MLP neurons of a small language model. Each row is named by its layer, matrix (gate and up: input weights) and neuron, and shows model dimensions 112-175. Each number is 200 + 40 x the weight over its row's rms, rounded and kept within 0 to 999. A neuron's up and down rows have the sign that makes its largest values positive.
A block is one neuron, or neurons of one layer that tend to fire together. After each block is what it responds to, as a language model described it from the Wikipedia text at the highest values.

L4.gate4,223,290,148,287,244,201,247,137,203,268,192,223,217,234,230,215,179,209,270,278,212,217,103,166,179,157,146,161,238,170,116,210,244,177,195,222,248,204,189,192,252,218,136,226,174,182,189,193,246,208,226,327,219,205,230,200,200,165,217,198,152,191,197,165
L4.up4,131,208,274,190,163,196,170,173,171,210,181,198,242,219,199,178,178,155,214,153,239,218,201,199,157,210,178,194,227,297,213,201,233,179,133,192,212,227,214,225,245,267,257,248,199,161,135,184,185,189,261,176,160,248,179,245,181,251,193,147,207,158,187,230
L4.gate93,190,333,165,274,237,183,157,217,197,176,176,198,238,258,204,180,204,237,227,253,157,256,165,182,200,251,215,119,179,166,162,172,133,245,258,248,171,207,154,180,289,208,115,229,126,198,151,206,208,179,179,231,152,197,157,251,138,211,132,191,184,217,216,275
L4.up93,111,206,197,183,204,135,223,199,256,118,273,180,247,145,214,174,153,203,201,196,214,184,215,140,157,269,145,140,220,211,229,177,172,186,235,204,146,258,96,177,178,276,172,156,161,236,181,259,198,179,168,133,205,203,144,178,225,164,150,207,186,223,166,165
L4.gate96,159,217,168,136,254,250,274,157,238,220,189,117,206,184,229,132,253,126,214,267,212,202,128,204,284,197,189,168,157,183,240,249,256,312,102,196,128,196,237,233,276,269,122,227,209,175,228,229,232,230,184,242,165,217,156,298,201,188,203,174,148,189,251,169
L4.up96,145,122,188,213,192,249,185,58,210,148,197,195,290,237,207,236,208,145,250,125,208,203,201,153,278,235,197,167,188,229,203,207,262,169,261,214,122,210,201,195,257,195,199,165,123,291,258,174,139,281,167,253,205,173,234,189,139,210,229,230,175,200,167,231
L4.gate107,197,225,155,198,176,175,236,313,201,212,181,265,186,215,206,203,204,200,283,261,170,218,232,128,219,258,130,171,271,210,245,218,189,236,187,285,211,305,198,182,190,181,203,208,196,197,204,210,240,209,221,170,184,203,245,174,198,212,84,157,238,164,124,179
L4.up107,225,132,212,145,139,256,262,174,192,186,159,228,205,193,243,176,256,223,288,223,236,196,224,178,162,214,179,152,218,240,163,141,183,164,227,227,180,212,163,134,220,198,208,239,140,244,195,203,282,185,206,255,166,146,251,209,180,237,244,239,179,148,208,158
L4.gate109,289,198,185,146,200,177,189,164,184,207,208,205,193,231,212,268,275,212,198,163,235,199,197,117,216,211,220,222,224,199,197,189,115,172,168,176,243,206,211,205,198,234,186,233,223,224,192,182,219,103,199,161,214,152,214,182,184,89,175,201,232,197,241,211
L4.up109,139,152,128,234,171,182,172,182,199,156,167,203,142,241,173,189,146,206,172,258,221,199,185,289,157,150,245,239,201,162,138,271,185,247,253,226,198,251,276,202,188,177,193,259,147,171,163,226,216,214,233,167,166,183,238,202,180,183,264,129,149,175,270,251
L4.gate231,179,247,222,95,116,246,171,244,205,216,176,202,153,217,134,171,191,229,219,179,191,162,181,236,251,197,277,229,207,272,194,195,150,233,207,242,161,213,218,208,158,178,260,174,122,217,167,206,159,166,202,229,242,175,177,185,181,214,149,92,220,203,213,171
L4.up231,135,151,197,118,175,203,206,217,156,154,183,185,129,207,170,174,162,189,149,244,184,178,223,217,229,216,209,212,290,212,156,171,226,233,168,167,220,199,230,214,232,132,158,202,182,240,180,218,190,188,138,175,226,250,161,197,160,229,211,151,268,102,236,207
L4.gate269,209,169,205,243,199,213,228,250,214,171,202,111,224,243,188,198,132,228,258,197,268,195,84,209,204,304,226,191,178,236,165,141,165,230,222,180,219,211,202,218,149,286,201,145,186,193,227,228,256,233,133,219,172,200,303,214,241,154,176,162,285,202,235,209
L4.up269,157,225,222,238,250,216,206,189,119,204,160,209,237,178,241,248,163,169,205,214,277,193,123,211,181,226,216,141,239,263,140,249,223,244,216,303,224,166,165,272,237,256,244,228,165,112,233,202,219,196,258,221,186,178,213,226,170,217,245,193,205,163,232,177
L4.gate284,206,213,212,209,218,247,275,218,206,178,123,186,135,207,196,266,173,158,201,220,231,250,166,211,151,337,217,258,277,262,200,167,230,185,238,166,238,168,172,213,159,249,186,225,154,291,182,256,212,207,253,180,219,182,65,113,179,187,235,219,243,242,230,224
L4.up284,259,244,216,205,219,169,283,145,234,176,196,189,161,183,170,214,213,255,107,148,200,146,215,250,174,180,203,226,200,248,242,129,241,196,163,212,179,192,190,178,263,136,247,188,125,192,220,199,211,212,226,179,244,212,151,159,215,205,172,188,239,264,222,186
L4.gate362,275,233,174,190,226,209,154,241,245,166,216,219,147,175,213,191,217,105,202,249,228,218,131,165,217,229,180,168,209,226,209,215,212,163,211,223,209,140,212,156,167,188,182,151,182,226,237,119,132,219,120,255,253,181,229,179,197,250,248,247,267,268,221,236
L4.up362,149,222,166,227,225,167,149,166,153,226,197,204,222,197,181,179,235,177,190,199,267,216,184,132,222,181,294,181,162,212,206,184,130,299,253,184,177,189,139,199,214,199,181,165,218,199,193,236,194,204,126,212,241,251,209,211,226,138,218,227,234,131,236,157
L4.gate368,189,224,157,173,223,191,207,176,265,120,218,187,176,151,289,129,170,246,233,216,185,215,186,191,245,241,201,238,262,227,214,190,177,249,186,218,135,200,141,202,219,177,195,175,173,190,196,200,232,108,202,183,177,171,181,219,222,204,209,207,153,191,203,188
L4.up368,194,292,220,217,189,239,236,230,257,162,213,135,201,205,157,174,204,137,281,159,213,178,139,179,105,216,285,213,213,241,166,228,180,182,138,298,144,226,213,189,214,227,252,169,211,177,291,171,219,206,143,225,236,172,174,156,223,202,212,188,245,190,240,201
L4.gate425,223,244,245,263,222,220,206,197,165,173,261,172,227,139,119,215,133,182,197,196,175,164,67,188,270,266,195,189,161,242,180,238,166,170,177,241,195,174,115,207,167,156,235,205,146,151,231,181,169,147,206,188,216,222,207,205,281,247,181,189,212,261,157,169
L4.up425,209,215,123,253,271,203,172,198,286,168,220,133,219,163,237,171,138,255,263,132,168,189,102,118,185,242,233,155,168,151,209,159,120,160,168,122,191,159,175,191,206,213,160,165,173,98,222,183,236,191,124,244,210,249,189,236,250,223,146,230,204,185,156,190
L4.gate432,153,131,198,163,191,190,184,200,173,188,143,260,205,208,182,190,191,249,262,190,263,219,207,297,210,256,97,191,192,220,167,173,271,217,148,197,227,267,179,213,230,126,159,152,157,196,190,180,245,165,175,205,190,178,257,229,227,102,209,153,256,251,228,183
L4.up432,229,156,217,174,218,268,236,157,181,193,179,216,182,202,183,156,220,282,275,151,197,272,173,154,185,271,215,161,178,245,178,168,263,169,175,210,176,173,209,167,236,124,186,215,231,191,143,188,213,181,228,243,247,169,233,176,214,110,254,185,218,176,255,186
L4.gate452,178,117,116,179,237,254,182,178,296,225,184,211,164,277,179,261,231,247,146,176,190,263,111,161,239,218,188,167,137,274,195,190,212,216,211,191,161,185,178,202,229,248,223,159,244,256,206,203,141,249,166,219,145,162,171,195,139,172,266,229,181,188,222,192
L4.up452,162,186,223,191,157,182,141,189,239,164,233,188,165,230,236,131,246,199,177,217,200,218,182,170,165,207,231,163,223,233,239,201,123,237,213,183,198,200,172,191,231,197,202,266,269,218,225,210,195,204,180,172,244,87,134,245,203,197,215,164,204,152,231,120
L4.gate493,94,247,183,206,132,239,205,214,210,133,229,190,200,111,198,187,211,161,204,132,131,235,218,137,195,184,242,188,233,232,258,177,230,230,233,221,212,205,249,230,242,175,221,239,251,261,111,230,213,188,133,222,188,245,216,184,182,248,202,207,124,131,131,243
L4.up493,249,206,166,195,234,185,184,176,269,174,180,101,187,164,229,143,290,231,185,171,191,223,183,239,227,199,259,189,212,150,170,181,186,204,254,176,168,153,236,198,140,212,125,198,170,289,200,227,190,122,196,219,162,160,192,227,146,190,152,166,264,185,197,137
L4.gate506,161,200,190,82,224,293,212,229,180,187,255,239,211,224,244,290,184,282,178,209,268,113,177,239,162,235,157,200,172,160,217,234,243,181,227,173,156,216,194,129,247,182,247,219,204,166,286,184,154,197,196,236,195,181,246,178,209,151,168,139,279,102,161,164
L4.up506,215,157,155,178,201,231,150,181,193,238,213,208,228,219,201,153,203,184,222,259,218,181,257,170,254,214,211,199,179,217,179,139,236,238,137,159,164,227,240,136,192,194,195,147,164,260,147,175,227,247,219,202,246,151,186,198,146,216,248,147,272,160,158,225
L4.gate508,182,217,169,116,268,241,130,257,217,214,176,162,225,176,183,137,187,113,225,204,258,186,123,122,209,214,169,239,230,155,216,192,141,217,189,169,125,197,166,209,242,164,226,197,205,190,129,241,236,240,158,201,140,204,105,191,199,189,209,285,234,168,142,223
L4.up508,114,212,139,166,311,207,162,210,213,237,198,180,190,230,139,221,143,95,151,138,192,184,118,150,177,179,183,203,240,225,178,207,214,202,197,173,234,210,160,175,210,167,229,168,190,240,182,202,212,223,237,182,157,109,133,222,190,225,158,182,158,172,204,219
Responds to: Post-auxiliary adverbs

L2.gate138,222,161,241,152,221,148,101,183,217,165,154,257,168,215,141,263,264,259,164,210,165,261,140,135,167,178,170,201,184,179,228,177,246,185,199,194,173,201,277,214,229,197,342,180,203,189,233,225,162,175,131,205,186,186,233,226,211,158,246,183,153,169,205,214
L2.up138,300,136,226,131,208,223,236,168,186,130,82,218,224,245,179,276,259,202,195,250,163,208,227,224,160,164,201,250,223,134,198,201,190,97,169,216,229,188,235,178,269,210,141,189,197,174,180,198,202,196,195,209,144,207,189,215,217,205,218,169,220,202,273,156
Responds to: Word after possessive or subject

L5.gate30,135,205,244,248,196,180,237,185,196,151,178,233,170,197,205,122,237,173,212,225,289,218,108,139,196,238,201,142,203,206,197,245,171,187,189,244,144,214,136,226,202,171,245,194,177,240,210,160,247,104,219,229,183,209,141,260,165,217,204,154,229,168,241,210
L5.up30,209,155,131,251,264,194,221,157,240,163,225,231,149,241,193,174,222,200,175,149,222,243,238,188,174,193,231,268,169,222,222,197,224,263,228,193,116,197,222,206,219,176,219,225,191,264,227,159,303,207,191,181,169,194,174,180,172,143,185,197,181,183,183,197
L5.gate134,189,220,175,191,206,163,233,200,241,152,150,241,219,207,156,197,141,163,207,177,176,167,222,181,199,219,229,152,210,164,280,176,229,159,161,220,171,211,160,193,232,140,187,225,204,198,184,173,238,123,198,242,188,179,144,242,195,224,311,230,232,196,203,170
L5.up134,261,238,176,201,136,278,222,177,207,192,226,213,178,171,195,127,223,152,213,208,188,198,178,239,177,214,196,252,291,150,168,233,220,111,210,187,106,199,181,233,264,175,214,205,299,234,268,177,262,180,244,204,227,278,218,209,239,200,205,169,192,163,257,237
L5.gate173,236,188,213,159,200,200,183,161,210,136,216,246,184,243,233,226,164,161,210,199,220,226,144,208,161,244,137,137,229,264,201,156,169,194,214,254,158,187,183,259,204,210,218,203,200,282,296,195,244,133,180,216,222,212,220,219,247,233,155,213,158,208,192,202
L5.up173,158,230,143,191,247,202,215,196,191,228,220,173,173,196,221,192,138,212,254,227,252,165,183,178,194,176,183,233,190,152,211,203,211,162,188,173,192,187,178,178,200,213,216,201,111,173,175,148,250,154,198,183,203,231,230,224,104,250,186,132,179,204,264,195
L5.gate404,242,224,194,266,166,241,234,235,244,186,219,218,265,244,225,171,190,174,214,68,180,191,103,214,200,193,221,200,179,238,228,203,162,209,245,204,223,186,167,193,273,172,148,197,226,234,178,231,267,213,238,170,167,224,145,248,121,219,184,236,202,166,251,229
L5.up404,264,211,131,268,219,268,243,213,251,191,183,214,189,166,197,156,224,131,192,148,210,257,188,227,143,278,225,178,228,189,177,164,146,192,234,192,209,232,167,191,247,181,181,250,199,232,228,180,210,235,230,238,138,205,101,253,226,234,273,203,189,171,196,324
Responds to: Degree and sequence modifiers

L4.gate136,273,185,213,273,182,205,163,234,180,237,204,177,223,243,203,238,181,190,124,205,177,221,179,144,206,173,231,156,182,195,176,117,243,157,242,172,218,171,208,242,248,175,182,206,189,212,163,190,168,191,160,177,199,159,166,207,89,203,212,167,239,261,192,194
L4.up136,291,172,200,193,169,170,243,230,177,261,250,230,260,171,210,216,218,254,124,164,189,197,165,266,172,196,170,204,209,164,108,102,216,268,260,198,252,132,186,213,167,195,250,204,220,159,229,237,169,251,217,166,184,223,184,202,228,217,204,212,236,250,245,176
L4.gate179,155,102,207,300,240,143,233,112,193,275,235,242,196,170,253,195,153,204,208,211,195,189,222,181,187,196,185,198,184,272,164,202,278,169,221,208,244,182,154,195,231,197,230,234,208,125,216,243,169,267,299,272,220,159,198,179,237,177,197,254,104,196,178,190
L4.up179,178,182,180,294,172,196,211,95,199,180,216,134,203,189,151,229,177,208,136,187,125,153,170,166,236,212,202,230,178,257,218,250,235,146,200,197,296,194,241,154,216,147,186,235,182,177,215,200,172,234,217,242,142,254,162,186,150,188,195,167,234,206,156,226
L4.gate185,155,148,225,229,194,255,189,194,249,159,124,174,168,190,208,235,164,204,244,186,137,267,198,251,286,169,177,176,179,207,243,137,164,168,171,187,120,211,206,152,233,169,244,196,155,171,165,203,161,193,178,153,166,168,158,229,151,248,255,186,173,236,176,209
L4.up185,226,236,181,287,149,186,218,147,284,163,164,183,213,284,245,227,188,226,141,163,193,135,184,202,239,233,163,201,277,226,205,184,254,245,191,167,219,194,227,263,261,223,141,130,128,146,176,158,222,221,129,147,234,173,183,229,276,157,198,162,185,142,250,162
L4.gate195,214,191,226,260,231,180,182,205,133,180,223,197,191,154,241,219,141,144,216,131,94,259,96,253,145,169,246,176,136,171,216,221,209,211,165,206,190,251,129,176,174,215,222,235,200,198,258,241,173,135,246,188,241,229,153,178,218,263,141,174,158,318,211,265
L4.up195,233,194,180,182,221,253,265,176,154,203,201,168,178,160,188,199,222,222,181,174,208,311,139,174,141,180,230,234,251,109,190,187,138,231,218,256,184,209,209,172,114,162,155,198,232,138,186,239,180,222,215,186,183,231,202,248,245,217,156,247,210,259,227,211
L4.gate244,259,224,192,185,253,179,262,218,252,134,216,193,190,189,243,235,190,210,212,186,252,187,151,149,185,183,264,243,207,274,255,263,202,119,240,156,180,165,197,231,269,155,257,258,216,196,164,218,167,134,134,240,164,259,244,183,240,160,181,202,171,246,169,145
L4.up244,203,148,207,100,168,176,262,290,200,150,204,186,183,157,136,197,257,181,195,207,247,244,184,129,208,174,200,190,198,136,187,167,259,185,207,222,203,236,224,178,150,123,198,151,205,209,242,214,206,226,222,198,176,195,180,160,232,173,170,188,197,191,157,176
L4.gate254,197,166,285,221,131,271,232,147,140,267,281,206,200,217,234,222,143,101,183,168,168,262,152,176,251,180,165,203,220,103,206,241,147,294,210,206,255,263,197,205,152,226,105,218,247,246,226,127,171,181,207,174,274,229,178,215,192,263,222,204,175,242,218,195
L4.up254,220,142,207,277,161,197,284,135,225,198,243,236,230,158,240,201,239,185,247,225,241,279,182,274,249,192,204,215,186,244,213,155,208,251,201,222,219,113,260,246,160,170,190,152,176,197,222,270,196,271,182,227,194,242,226,236,199,216,164,162,202,215,218,163
L4.gate276,57,157,201,255,210,145,174,180,150,244,253,215,232,180,188,207,216,218,175,239,204,137,228,242,108,199,174,228,288,173,171,158,137,188,220,201,256,187,242,216,270,220,230,208,317,206,232,207,259,217,223,211,190,211,171,149,236,198,238,200,223,238,93,171
L4.up276,148,218,231,214,198,168,242,190,241,197,196,188,180,222,159,246,220,265,217,106,254,224,194,183,184,167,219,224,231,270,236,147,249,129,193,196,197,240,207,238,170,268,183,173,180,130,242,187,208,209,196,209,191,202,145,252,200,225,264,121,207,210,136,105
L4.gate287,183,256,270,186,175,212,178,317,135,223,154,208,151,242,183,188,180,189,214,193,184,206,165,183,264,307,170,235,268,264,229,180,177,177,195,201,244,253,252,239,215,236,137,207,162,231,168,195,204,159,282,214,145,124,199,232,225,204,144,220,230,175,141,252
L4.up287,209,266,247,219,217,187,200,232,183,206,264,224,174,133,221,230,285,222,272,192,161,256,147,209,169,203,253,201,230,226,144,251,144,188,160,167,192,239,151,217,199,182,186,223,209,228,225,287,247,199,160,180,205,199,150,169,246,285,205,205,100,268,163,188
L4.gate345,170,224,191,253,145,215,217,208,187,189,312,164,174,221,234,261,210,213,153,221,225,217,201,186,211,220,210,174,168,204,224,201,143,254,269,121,196,216,173,165,196,180,245,192,217,191,180,232,109,251,187,189,189,207,220,196,263,251,239,216,271,193,171,164
L4.up345,192,195,189,198,221,176,237,189,202,141,229,236,263,152,168,270,228,199,218,171,131,256,164,146,167,202,225,227,159,206,287,178,99,174,181,247,236,206,132,216,178,171,219,254,250,203,147,143,136,194,246,240,184,158,252,193,218,188,236,214,246,268,218,224
L4.gate399,217,183,175,178,215,258,175,172,155,264,188,229,180,223,187,232,198,195,186,218,257,146,198,199,124,260,196,204,234,242,233,167,217,225,228,233,220,211,192,89,149,284,167,213,204,189,218,190,126,232,138,163,185,217,142,237,131,143,242,201,119,225,144,233
L4.up399,230,173,179,145,212,160,211,134,273,232,260,104,184,282,213,175,110,204,150,149,219,202,239,211,197,179,199,231,191,176,187,185,191,200,229,172,178,236,169,194,152,184,240,236,203,204,233,209,255,178,214,201,220,199,157,144,267,192,210,253,209,166,202,160
L4.gate415,212,139,224,286,235,213,233,153,189,172,239,236,137,221,222,179,176,172,281,97,180,246,250,182,222,198,236,185,260,208,115,201,196,260,238,111,208,187,220,188,243,216,277,213,200,183,224,275,201,170,237,230,215,165,191,196,186,211,159,178,173,176,269,217
L4.up415,251,178,255,178,145,182,203,188,249,223,212,229,264,160,243,201,168,230,210,103,213,225,207,186,194,253,246,181,213,235,239,193,239,160,234,168,156,199,176,148,155,154,216,189,192,160,192,215,200,188,211,145,188,177,163,211,178,232,282,211,179,137,228,189
L4.gate443,102,233,181,244,239,217,254,219,230,201,241,158,167,154,196,165,182,187,244,213,166,200,245,213,152,186,218,173,185,248,275,210,219,242,134,253,188,230,180,176,189,204,208,164,190,231,130,228,258,240,238,164,231,217,182,207,231,184,230,178,172,218,136,164
L4.up443,206,234,145,245,195,252,203,159,171,198,227,249,201,231,182,257,187,116,204,191,142,211,169,209,90,181,226,279,197,170,124,179,102,173,182,246,183,254,91,229,176,152,190,276,232,226,195,240,187,161,215,202,203,203,194,135,280,244,223,195,225,126,139,197
L4.gate444,248,238,217,229,195,215,156,136,120,228,279,246,177,234,180,130,276,189,248,192,156,172,172,171,291,105,178,187,228,230,229,204,197,214,221,200,250,278,246,147,156,205,207,127,226,242,155,297,199,195,187,228,179,230,141,192,122,179,179,191,248,184,98,222
L4.up444,222,182,182,174,144,208,181,196,213,262,211,190,190,205,189,187,173,198,248,240,230,226,135,200,170,140,237,120,178,200,267,249,140,171,192,238,194,202,208,156,167,240,221,234,196,272,191,293,254,128,228,237,201,234,222,253,198,246,177,198,188,192,212,217
L4.gate446,212,221,243,155,220,191,201,203,145,127,327,169,202,165,164,258,159,167,252,206,236,215,239,197,230,211,165,190,265,224,174,267,178,192,193,102,188,234,216,102,215,127,210,224,266,195,169,176,194,169,267,246,204,165,165,203,204,123,195,228,173,192,164,227
L4.up446,310,170,187,169,222,144,206,216,251,123,208,168,198,221,237,130,195,102,206,259,197,246,194,233,267,221,116,186,212,256,90,260,200,203,238,124,179,229,152,145,160,165,295,225,276,180,201,164,174,172,220,225,174,214,228,200,229,167,240,214,127,205,176,179
L4.gate456,201,177,212,157,226,203,175,136,217,231,186,236,233,168,241,215,255,176,182,225,216,222,146,136,113,221,190,169,255,224,268,213,184,212,246,222,166,236,225,152,190,129,262,241,206,214,193,194,203,209,152,143,233,100,173,176,152,188,252,222,195,257,186,131
L4.up456,191,225,167,161,256,246,206,202,150,170,158,150,248,92,260,201,281,197,162,272,199,201,161,181,199,159,174,154,152,236,177,195,204,275,167,180,169,167,296,224,184,223,186,235,251,192,206,278,184,161,212,129,224,168,164,171,157,202,246,189,255,222,181,195
L4.gate492,279,118,240,227,191,169,156,119,228,188,209,276,227,239,155,271,79,193,115,255,234,211,159,244,214,178,253,224,259,180,166,193,201,220,187,172,209,166,148,231,173,205,233,160,176,271,191,257,182,248,187,232,142,221,204,210,201,219,252,175,237,237,245,170
L4.up492,269,187,229,185,145,169,189,212,222,172,214,222,166,160,179,245,206,215,201,216,122,163,157,162,239,156,262,205,246,189,194,236,165,135,198,131,179,197,158,220,190,230,238,248,187,249,249,166,156,236,97,285,217,249,150,193,207,227,232,190,229,200,191,124
Responds to: Table structure tokens

L5.gate136,160,187,219,140,144,154,180,188,164,244,253,213,191,226,247,123,78,166,178,202,200,164,133,191,140,198,219,194,212,216,183,167,155,204,167,203,156,160,185,213,189,240,222,227,245,269,275,194,240,225,263,215,164,194,158,217,280,233,294,253,130,246,197,223
L5.up136,187,264,168,163,294,205,241,184,201,201,143,202,156,255,164,232,191,171,214,180,210,230,204,133,183,168,107,260,191,270,266,226,141,213,192,200,174,168,200,242,240,182,161,181,168,242,205,235,219,177,237,220,247,244,270,198,155,175,243,156,199,187,206,222
L5.gate176,102,240,176,168,162,274,214,183,210,226,201,207,222,161,200,154,111,170,300,198,199,212,194,203,179,150,239,234,190,188,169,265,192,241,146,182,194,234,193,189,189,149,316,235,200,138,270,221,219,114,257,209,209,166,197,217,224,190,168,194,225,221,129,156
L5.up176,195,204,153,136,170,178,285,183,261,221,226,231,132,207,203,186,228,221,217,174,169,259,212,182,171,260,214,252,206,239,241,186,168,202,196,160,156,205,113,264,160,216,245,169,220,216,235,262,164,166,234,178,214,189,247,113,169,177,269,232,255,228,200,158
L5.gate178,224,159,168,215,190,230,237,196,221,250,191,190,164,191,248,211,175,205,198,152,177,192,201,176,109,256,179,180,191,160,255,202,230,225,190,181,229,312,143,131,236,219,172,224,214,216,196,201,124,225,198,244,163,195,235,178,207,226,238,194,255,201,186,158
L5.up178,217,212,156,214,206,263,160,221,286,210,235,213,160,158,165,223,221,168,46,136,198,204,192,204,186,178,211,206,212,179,176,179,153,182,262,238,162,251,222,222,193,204,141,166,201,191,200,184,195,192,218,194,188,158,244,165,222,204,200,149,191,184,140,131
L5.gate396,157,239,175,266,243,156,172,166,217,205,256,234,188,234,253,199,195,215,243,155,185,231,186,187,229,176,139,229,208,241,225,265,174,210,188,139,215,268,201,130,164,181,217,229,164,168,222,204,227,161,206,249,173,241,202,178,171,200,193,207,176,193,196,164
L5.up396,217,221,213,238,155,218,153,214,204,210,136,178,215,157,212,191,225,207,208,175,174,206,190,179,97,250,165,198,173,255,242,201,208,209,186,249,167,229,139,156,202,173,208,224,207,184,243,264,204,203,191,190,202,210,217,230,126,244,272,198,221,260,222,162
Responds to: Markdown table separator dashes

L2.gate490,224,236,312,173,237,295,209,225,208,225,184,149,224,234,192,231,223,217,253,204,221,177,201,182,172,175,111,154,224,208,203,183,229,165,208,211,267,159,197,184,204,146,203,204,120,192,244,204,199,229,222,192,213,176,234,228,171,228,177,292,186,223,132,193
L2.up490,245,242,176,219,235,256,269,210,253,230,225,137,240,244,220,194,212,203,244,283,218,211,205,239,126,240,169,211,196,204,158,202,220,171,159,198,226,173,163,190,148,240,200,214,72,250,201,180,179,201,224,189,233,182,206,196,155,255,217,267,164,216,155,239
Responds to: Table rules and word-middle pieces